config = dict(
    activation='gelu',
    norm_place='pre',
    init_std_down=0.0,
    lr_mult_up=1.21,
    lr_head=0.00826,
    final_lr_fraction=0.0,
)
MLP neurons of a small language model. Each row is named by its layer, matrix (up: input weights) and neuron, and shows model dimensions 16-207. Each number is 500 + 25 x the weight over its row's rms, rounded and kept within 0 to 999. Numbers have three digits each.
After each neuron's rows, "fires on" lists the tokens most often at its 100 highest values on Wikipedia text that the model never trained on.

L7.up312:495484492505505475555482501482524510497490466506504550518439493491494500484498498557473508460531523552522475503484532486492531524471473547536472490542484515509515487506500516497452500534487494487542517477515511517477522466513513513537468495528482566527500477499528479513521499476497536518493515527495465500501508444475512519478500483472511460496501518472471477521521474486512488522533529482521484559535536495532473430468486534528595497476502547497492514475501528492456493537534501499514486515463530503495498510493487528488498501464469494539521524489485516501503521515494494498
fires on: "."

L7.up416:519503508543536532568509508516454500509504522512520449505495505508466514465561501472510528487515526499483467544493474461472502495495509493466468517484515537490510483468470555515489523484515433512513462488513474474511498469518524500505485507491505446469500525449492482493521497508479478578470500495485500477481488487506530483507515470523484496481503458523494498528522509499489489476469512454492509476512521566417487512504529510508534502508510496504438536492506498506520479479499503513456484497473541487518474461490464528565496449526480505522502516530458475462495498538511523530
fires on: "===", " ===", " ==", "==", " &", " DF"

L7.up218:542547496517512532487474443553526530456533503496476552499522484465494502489519529477504471520491484508495495475477499456508503453541493482480515512479492496502511535490444491493531476537512469500504489428481496471554511474533506490512494475489517486530507503528492482530548470554474494534544518514517500536504524547507499485484512522486496497524502464472515532514495499465461521471479524508463487510450548491497485535498543454512484523474564510494524449484479496483552508543522488528494497489518508484522571489520483490536513455504499515552508452532502451517443531502499504484
fires on: ":", ",", " is", " to", " from", " and"

L7.up1372:472428493491488491487514537493511492502435492497506521501497512509514513461455495492483457481496466528508435486469488478497459511507471461520503449480515491498519441477478475489497471519517482456510511462493497462449498468489479517499489477497483541488494504499478469569497520472479467549476465534459468469510515493467504455478531464521476438484475482529546478504525478474504489504532508484541495497500501508514488515490508500491472522502527496513533516470488443475479528537465488471486515494501476530480489509529477492504510485526507484454553512495504508462520500489517492466
fires on: " |", "\n", ",", " (", ";"

L7.up612:496497501483423501501531521443490460491494484490499482539500515528512531523497514517509519498518445470486475505545546516531479506493483474482479474486525470496537471498473519542452554472519559496502510503468516479485504516454545478523510503511454479476509503517493495501464557474487512487518532485501536499504532516501559505528518455459471533490483488525485496526523480533517526493468458472503457469493493501511521502503515497482494471496508516538506482496528457494471505532465481491436477519502479506523494512535461517474522474462480471498527478490488516493535510493544540517
fires on: "==", "===", "ár", "gastropod", " ==="

L7.up279:456467484473506465509534513519481484470476481541505483507500550507487480523512432466518522505489475548514541498508496482451566499522495521502501513508494495517519505508505503560512464479541470551516546516511498498546489528499533492516550487517483512467492494492491488545481509518459554519482488561536496498504497520491479493487506506483537522519446504539495467471525528494445505566508525494440509453446503485517496495465481547513516502492524515491508518524532485490490491497465504500482493485479491490509495527525543521558469459501486505522474507520525496495508453483499525528
fires on: "zu", "n", "d", "iv", "press"

L7.up919:500502512508509530480551522487527521497505501519515514560449437537494523516518483525510471485500457435488468513486518553516480514484500520511491500504502488517428515518497472481505492477479478518504529496508478500515510498544435492483505532542533502438503498503524486484507560536523422481516518485506500490477452498495504455519499511521460476509464490503521469487492456520511491525513486515484472487516527494521524515538478479494471518479488472512535515490478474497505518515496520511468510461452501506506516517519497521555519481504512539459469522459529524478507516505508441500
fires on: " of", "ch", " that", " area", "lo"

L7.up2244:466535521486535524464480515478551509492537490476525519475483517505489522492496494494488566489540513518499532533516468469516460515504516480504471529506492507502477470543487489524492520466471506518514522537491496487488499523505456541470486511539530510486564477494524512514536501535486495467526504495489494484507451443491496502501497488499519474499499542500496496488513512486508484497492486498497481495511476543519517481527499535499513549527483488537526529488481467501511464487526497482508483482528533482534499500494510503504535503522462500515492504524506550511525512444535494436
fires on: "-", " to", " –", " of", " as"

L7.up1457:489523485503512577522570517483440465533526505496518456496515490511522502516436457482514504497493525520456465492502465488533510416503471490481507460498522464502492495457521533500515503479511511507497495470497496492535538519449488550551520504477483491470536497472522481544509505471430490473481535496497493482480500513506528504487469497521492490507524491506530492498473549481467494486482524512493483479483524453504516498484468521510532505490511521502493500521526465523478516465503500480498532494487495507507498465484455527502522500505520448496509490545523506445500538508490478536
fires on: ",", " been", "\","

L7.up477:525502457517509494510472487511483472534511521532508495499479508456486531541468527477509481531484513498513504474537509512542480526566458504448454494503484514529537498503515485532499481500441520493492538460481491510518527507495540460486502513487550493486466491485504503440487496519487495494469511526480517522537469490490512473497491516478528502508481482499509484527467471498507450527513525478467488500510530541505516521519507484551505495494458480470551459543506482475484515508486531571462493501481441565500523512497544500494501544514509458522458540484540459455503438513498540537
fires on: "d", "ad", " And"

L7.up694:461512526502493518477534451524506528505502482493480524553525485513487521530464487486519500490502465533513486508486515501510489500493490515459507460467502488498491514473495511491485513504509494503503500462472500536502473490495465471511506513505475491505518471555459485532486507505460488524493486504497500504550509504491482469490477472520486467533526501451495484448519508529541496469465487473516508539505467484497468515490485464526482550504503543495493491464516457479512497498514522484511516530475459491509544493527479474523498523508476499432502496542503532477503520519481483478
fires on: ","

L7.up8:496550490522456507474530461522489467541474489503492481492486453500477491467496487540457487440504498458531506497501511481460488456479491517503515469498487495499466474473470502512516505489498482558497522487532548483510467497496465497532500510486464566507480471516532529482482498454497511480503554496542526489526483494481495465508476506481487521519473498538515514498501527496497507482530542492453460475486469501526514516515519496545510472455521499489479454524513513488496496523512515530488527535512443469535497530541530511523514453491491502503507478538483478493493525519506499527
fires on: " was", " been", "ly", " had", "s"

L7.up1776:497461526457465546462508467512494481508504488518511476518500518453476472453457492471498462473536548516463488507496466495517496473487471529504507459517503450523485518465477487526514487493503488531527484493511489485528532517517544513498465495484482464477489514511493500510469528530514491529517511482510484519495495569449472497528463465474525508528516504507480484482545528517519508505485531517535463479470448475476471462507467480475485542464510475440546476494498500481526515437499508501490498493506537535508467459501531508532505499509465479502492537472507502504477505494513502518
fires on: ",", " only", "and"

L7.up1714:468442535526530504541484477520552497507514505540547518488488519494460501514479490497492490510518529533473486465439533484470480537527510507515482474496461509482488523475518502499512475502492465525528532459492502490506500526540505517516526493487530482498479507479491481452485509578462539491526512528486503527514526533489523499520477541469507525518502506484475535527449549517520477511510516535519495510488542453539464519533499514488498523488503494535502476488504505492485553532531521491469496534495501540500502514492496507512464474488504476445506544569484511490491511477532520507
fires on: "s", "d"

L7.up1298:512501483524524506479468436506523533510518494515473473456501531462536477509505501567520491492564503502489481501498495508515501506484471523506468463520525492539480462490523497488494520517535455517499506483504472501493508511509491490500499485506495503545491537519536492436521492492476467538479531472484498498502480492510509496536507549467544512478473535472504491499489555535487511494498513476521499496494518519518537501529509464485484510481553488487517522498500493535557511469480466469515523463512500488543505478504485530504490451510485478497509516465475487545523517491477497488
fires on: " &", " of", " in", " by", " from", "ly"

L7.up491:533524470522490496482476463510520527510542484453469491511520502462509490508497494479496503490491529530544484492493521533510470514529527541509483489485517495516483524488456480499491462520519485472425544475553525500494490513498524559535483483512566468521482481482486513505507464478471508480451482503540492515470487461483465448486475530472518522502439556531511503514472544493469486473480527460509517548504494492496500465479492488526490530511496474461496509454503507476505502468516509485554518470509536522514508502507540509536519501522471442526521509492530484521562538454428492487
fires on: " of", "'", "al", "tic"

L7.up1128:443472494523485494507482534476486489496494520511528557516517519516495482471507534473480509516501531544514460472435538553527493475463470488496519475544514495500483511468519523494501506518525493483560540503479487490470494502479487502481486483492452502563457531511488527466495533465489552481514514475477489487482477555491530469464492507488539498506493478540467497471469498475551486455492483479512477539497542484488474498499472515522522554526528510484521470486547488507550523494493497509511475472545519496503495502506513534485504484507481530503526462496491497507524490489521511499
fires on: "s", "es", "ries", "ts", "ins"

L7.up2448:511543506487470518495497516498507496486487466494551500558514498523572582493501510468495518510484452504496435486505534473506518488516503530510540491536469506496477463449517462465481479454521509533504529489529542507490506527484511497468506470464539513493495514491524489494469506483480463494478495511536508502544493493548486493446485473510495481476513491542474475464530511498508517488478545471512484527512513527494522530493502457491515496450494475532502486478507488474500515525496505512513527481503486514500569539496524405517461515490572485540556480474491514522503509506467501489
fires on: " |", "1", "0", "5", " "

L7.up1914:503528504498476520491475501494496512506478514541546501497473513519497509462513528492484531545509463484480494487462521515493455438468508489521492476522535528498489523503535508511484532528467489520536504474510510549505504500508524494447473507481487475515528503539481525485485554478493537469467511521495483504492466489502515455527478486500520508490506531492449493453458486479499452491439532497548505484473533490536477494492506520495505516521531494528519472449513556523475517506509492534462448503546517512499483478526488495517502487466484514495504488488465519463514478518514500514
fires on: "s", "es", "ets", "ions", "ments"

L7.up2408:555434412514493512468520523503455450506473529493476518535500517521492476505477496501508476479486509527521448470498505556488504500514515528500507508484514507533506487474554524470487513515510528522524500485509504516505550486548493493458531455464519469539493492494458478498539558486479489516460464500492527508509523479488526501505467513523498487491484502512513505475492492483447495483471480545494479529493487464485507506485475515528514498488478524501485523518528539510508523497531493501541471489466521530480479501551490490499502496535484512504506494532515504464500471509480496489
fires on: "s", "ance", "es", "ity", "ation", "ities"

L7.up2413:490506490534538497493507509470508486529509510452454532508426505465509478510512510497464530499476504531535507504475472465464520522478498517494508540496522562496471524529554476513516493501519465461516487537498479512470478501472491491470499515475503458508503472484516437472506504486495502523477480493510494504496491455506461515505481493447536465474491522485524512457526511505464449499507487459510513526527491512489470517534510493489482528489492526518509508477494497503471540543521485484484496493522514502456537461456512541529476460502518524509512516496502511537506525470501481469
fires on: " in", " of", "In", " to", "o"

L7.up2319:483509555480497532525524509504494490472506546516478493530503508520528491502502528496513512532558477492467507524493486521516508481526521480503482468496503480489508494507483479532494506544476536474492527521522492478511490483493549512514508489510496498453454512500472516507510503509511503481486520477506500527463464508458490519520520500509486473458501521508452502465504508483449558494495477464493487488520505506482501459482460500500494490533452530524505535485500495513448481499467472541496477496537457474503509565489459453525507472506504490480483513493443477514482487523477485474
fires on: "==", "---|---|---|---|", " =="

L7.up1909:492489446522498538533469519519499496499500503500495496496495504495525511457418526477524479499499503505508451522478530510519501509497499500474493480533491481499477469535520486511492517535491497492536458550502515527515455487480513465539501503549485533525496517482485480482526518461489532489538508508520463453488489470498506504509465525483515500504530518476508502511505490516490503522502541501476576504507557459555510527513485450515475489472478494520490464492531538494471462518497514496469512499510497537455511509505485527523458540486493541489468480517498513545481519466483514475
fires on: " ", "1", "0", "è", "bil"

L7.up1259:515487497534554522548507510563524505525526478407482480486526526465485496500462506536523515465475497513479489556483537517500491516506508520519452470511520517502494514448492461542515489466507452465494531480514523506477509498468546506491516495492530523512504484503505531497513494480515485528508541488510465460497492442511491517527482517468494487510553546511501512495512520532483538503463534506553489550475521470490500522505520504442482507491496502533498459552516547500485515515514512467482497517474537520480517471529492526499469475546476532531493528485491541534525529436505494524
fires on: ".", " from", " for"

L7.up96:509449504493517499469479473498510479488522468507524499494522524476497466516507502494513532488514501519519515485524468483536486514523476527529481494507540499457516521472469507533449488494496504480497484493480490500470539482488500459493495492510551499498524480483484518462487516533516502487499510551572493492514450505474492464521503500500505502524526494476497523505486537470479500502535509460560493494473510529514494468503505465503542559477494470480513507520535510474496526492537458501461497533498504490504500465479497487506474549493491477478475503532475459486481493500509514497
fires on: " as", " in", "d", "le", " Le", "mi"

L7.up1915:503514446460551453467481500508507502492522506504503522519439497479488519532495486465499513473532482475505528493480474484512502491522472483552484525486490499504526515534496467508523504526492505439480503504529497543485521534496535550486475493513505483461488479482493459485550505516534488491481511539511495484508543505488474487548494492490565538497511520522505507522558460484446514497542469506499495504480474454465515506544520490484497475465539486532482499470500520527497504461510507486465530511483525570435502532500475487499519493487470495543517499498517532495471523525520497479
fires on: "s", "0", "S", "th"

L7.up1307:523509546537526482469471456512582540523542482543495461523480495448510517457494454492484500545525513507561521505513515516482544497518543518463532477501484503455485486506475496512472504535488482471486515492495505474475518465487484497511509540520546490494494512483503542484509523478479482533489494493490491529521508455503520484474457518523492504467508550484534546509497490525436516499515466482504484541540497515524508513496522525447483532504545516498471500492486470490479508518499485466523515482481496542545500476487502496486452497517510456514497487482517479571529488506444520515
fires on: "\n", ".", " of"

L7.up788:450479523502539497532508550505506522454522526508550501503494454508507525495495474515494490471481490502507468480499457523488506512538508512485479468497488484462458451465525508489494525503493470488468535500515530485475491505575494461515498514501514504465480445560491504496507508532517498502480484533449531519493482477508520475490478519514446524538481501479468495486501490494476495521491497482526483475570516515528502480471534517473506492531483509504483486487531473472527531528525486501524534520513456527491495480492521523517493504508515498498513477510492495531519528489501519481
fires on: " |", "5", ".", "s"